Part of a small language model's weights: vocabulary 2048, 6.26M parameters.
MLP neurons of a small language model. Each row is named by its layer, matrix (up: input weights; down: output weights) and neuron, and shows model dimensions 0-63. Each number is 200 + 20 x the weight over its row's rms, rounded and kept within 0 to 999.
After each neuron's rows, "fires before" lists the tokens most often just after its 100 highest values on Wikipedia text that the model never trained on; "fires in" lists the words (lower case) most often at its 100 highest values on Wikipedia text that the model never trained on.

L2.up471,204,188,219,204,200,206,183,211,205,181,184,212,191,215,187,186,195,200,190,222,208,196,194,157,180,203,215,227,221,199,175,203,220,211,208,229,196,205,204,195,164,207,199,181,151,208,189,191,201,207,175,192,193,184,236,186,186,211,220,196,188,203,220,185
L2.down471,191,176,158,220,210,173,209,213,214,205,211,217,201,177,217,185,185,210,206,202,205,178,215,227,218,170,210,203,196,208,183,207,206,179,236,178,197,225,200,197,225,223,194,173,204,213,195,211,195,192,188,188,198,161,214,190,228,162,156,215,202,216,197,196
fires before: " |", ".0", " and", "–2", ":", ".1"
fires in: "18", "26", "23", "29"

L12.up270,199,191,177,200,235,193,186,221,203,162,221,195,212,206,221,191,214,198,196,189,225,137,218,195,201,210,185,208,243,235,179,232,229,241,194,208,197,178,195,240,192,203,217,167,182,161,213,227,206,186,230,208,224,206,180,209,182,207,219,193,175,201,216,198
L12.down270,183,205,207,265,211,206,217,187,192,232,211,190,202,179,178,210,205,181,196,197,207,209,187,165,220,164,205,238,223,182,193,233,191,180,206,163,195,196,191,199,189,211,188,204,199,203,213,203,211,228,216,181,199,203,209,180,204,203,233,231,207,197,203,209
fires before: " the", " his"
fires in: "of", "as", "at", "for", "from"

L4.up563,174,180,213,195,178,221,184,224,227,183,193,238,229,185,166,168,201,206,178,208,193,183,174,225,162,196,191,174,164,201,185,206,212,205,172,232,209,205,212,214,199,202,218,197,161,188,216,161,158,237,164,204,221,187,244,221,220,185,195,213,181,248,215,197
L4.down563,217,183,183,203,225,202,174,203,210,167,221,202,205,208,227,188,199,196,171,185,203,192,172,196,214,199,197,232,179,155,179,216,191,229,211,175,192,226,176,214,191,209,197,212,151,185,202,186,195,204,200,173,232,188,191,201,185,192,178,222,202,225,202,196
fires before: " |", "–2", "–1", ";", "0", "–"
fires in: "25", "26", "23", "28", "24", "29"

L5.up28,218,196,174,181,196,203,183,241,229,186,228,173,220,202,203,197,220,163,195,197,200,229,208,190,216,202,214,204,191,224,177,211,216,160,174,209,196,207,176,187,181,169,196,210,213,193,169,202,200,202,233,206,231,241,218,214,205,209,223,187,181,173,223,204
L5.down28,218,186,170,184,211,209,206,178,236,197,259,148,226,162,173,189,204,217,155,197,200,209,195,211,178,204,222,202,165,203,188,194,204,201,203,193,205,255,207,203,209,194,167,193,226,232,239,181,193,164,207,233,238,234,175,213,165,172,210,216,199,190,213,178
fires before: " |", ":", " (", "out", "ulation"
fires in: "turnout", "population", "time", "density", "majority", "international"

L7.up401,213,214,218,198,196,197,236,204,168,176,191,221,181,206,193,186,206,235,205,215,209,196,193,179,218,206,216,200,171,196,163,223,244,186,184,173,202,213,188,191,191,203,240,168,199,214,171,187,165,177,210,214,206,191,193,218,170,160,206,212,201,192,183,194
L7.down401,228,224,192,189,194,184,223,225,220,232,208,194,171,184,206,216,192,224,196,193,198,179,181,220,181,192,206,209,176,166,179,161,193,200,201,197,211,197,220,194,210,180,189,197,199,196,229,175,193,146,200,209,192,152,194,218,173,184,206,213,219,208,228,188
fires before: " |", "er"
fires in: "2", "3", "4", "5", "6", "1"

L7.up472,214,203,171,186,195,216,200,209,202,183,205,226,201,206,221,185,211,231,178,162,203,178,219,192,154,190,186,166,197,187,196,202,183,197,162,220,206,204,224,197,179,225,211,206,187,187,185,210,190,212,194,187,191,221,228,230,203,191,171,215,184,229,171,242
L7.down472,178,192,194,187,191,188,234,202,136,193,191,184,195,207,217,200,195,168,223,192,191,181,220,199,199,203,210,201,217,197,188,205,192,172,186,181,198,193,197,186,214,197,179,220,193,178,206,211,166,200,211,219,212,219,195,190,208,217,165,228,226,219,190,227
fires before: "ath", "b", "a", "at", "g", "{"
fires in: "mathbf", "omega", "hat", "first", "mathrm"

L4.up429,192,236,180,199,197,205,203,165,176,186,176,199,185,217,232,175,209,187,151,204,200,149,195,160,223,199,233,245,182,200,172,227,213,215,233,195,213,183,207,194,156,212,195,186,236,206,169,184,192,211,206,205,187,208,216,207,177,195,207,221,195,197,218,185
L4.down429,176,170,214,200,237,209,228,158,231,157,191,204,168,166,237,192,190,201,203,216,193,184,214,201,224,192,171,186,190,159,167,191,248,181,203,194,173,205,225,211,193,223,206,185,210,185,233,183,164,212,213,206,199,209,216,175,196,181,172,194,208,187,208,183
fires before: " |", "8", "6", "1", ","
fires in: "3", "38", "5", "36", "candidate"

L2.up634,174,246,197,195,173,206,194,197,198,183,216,193,192,204,181,188,182,190,181,206,204,192,205,178,196,199,227,196,191,217,159,212,229,191,233,220,172,167,224,216,151,228,195,181,205,182,215,165,195,195,207,206,184,197,244,195,195,166,219,200,187,222,173,184
L2.down634,168,213,195,221,215,213,181,193,179,193,195,200,195,182,206,202,166,227,225,195,174,209,183,195,204,202,199,193,224,151,180,210,197,179,217,206,201,228,165,206,215,224,200,180,200,195,216,196,216,210,206,249,196,173,224,205,236,210,155,171,204,201,212,157
fires before: " |", "8", "9", "7", "6", "5"
fires in: "3", "5", "4", "38", "1"

L7.up416,187,173,211,202,220,218,183,158,205,174,209,228,217,201,196,168,211,245,195,236,205,211,209,187,206,203,223,185,196,205,165,213,215,190,163,232,187,200,183,195,190,178,201,195,186,190,207,255,171,219,219,172,210,189,212,190,161,184,189,208,200,195,214,221
L7.down416,215,187,233,199,196,224,203,198,174,254,212,229,232,183,203,213,187,209,208,211,196,177,199,243,181,205,204,197,209,201,225,184,205,197,209,186,207,171,209,200,206,169,214,222,204,189,220,191,213,206,197,189,183,180,180,219,206,165,241,202,185,209,227,216
fires before: " |", "s", "o", "==", "\n", "ak"
fires in: "apps", "goals", "positions", "results", "peak"

L8.up473,200,195,221,202,211,212,187,219,168,181,203,191,223,235,188,223,188,232,195,222,205,225,204,176,193,214,242,211,193,213,189,215,223,204,170,195,234,186,201,192,183,196,197,202,131,207,177,204,180,219,212,184,203,218,176,210,176,180,203,210,193,188,210,208
L8.down473,198,175,219,184,181,179,201,215,192,230,177,184,195,206,169,186,163,182,248,189,180,193,205,232,213,198,191,176,194,179,225,193,192,228,175,239,208,214,187,184,204,203,186,202,188,184,233,197,204,185,190,155,195,207,219,241,198,227,200,201,193,235,187,207
fires before: " |", "als", "ult"
fires in: "of", "goals", "total", "date", "positions", "pos"

L8.up608,187,229,166,170,204,180,215,170,209,190,209,222,205,185,196,196,217,207,224,241,220,187,211,176,180,203,187,194,201,188,178,240,197,173,136,232,165,199,205,208,182,217,207,184,198,179,233,213,201,205,212,170,191,186,181,197,188,198,174,154,188,171,165,216
L8.down608,211,192,194,187,183,176,227,199,210,194,207,198,210,193,194,235,191,193,194,230,201,152,208,206,207,205,228,178,188,193,203,193,190,182,184,214,190,224,198,180,191,206,168,206,163,176,207,207,172,186,187,179,181,233,221,183,167,203,172,202,211,245,205,206
fires before: "{", "f", "ath", "ant", "at", "qu"
fires in: "mathbf", "hat"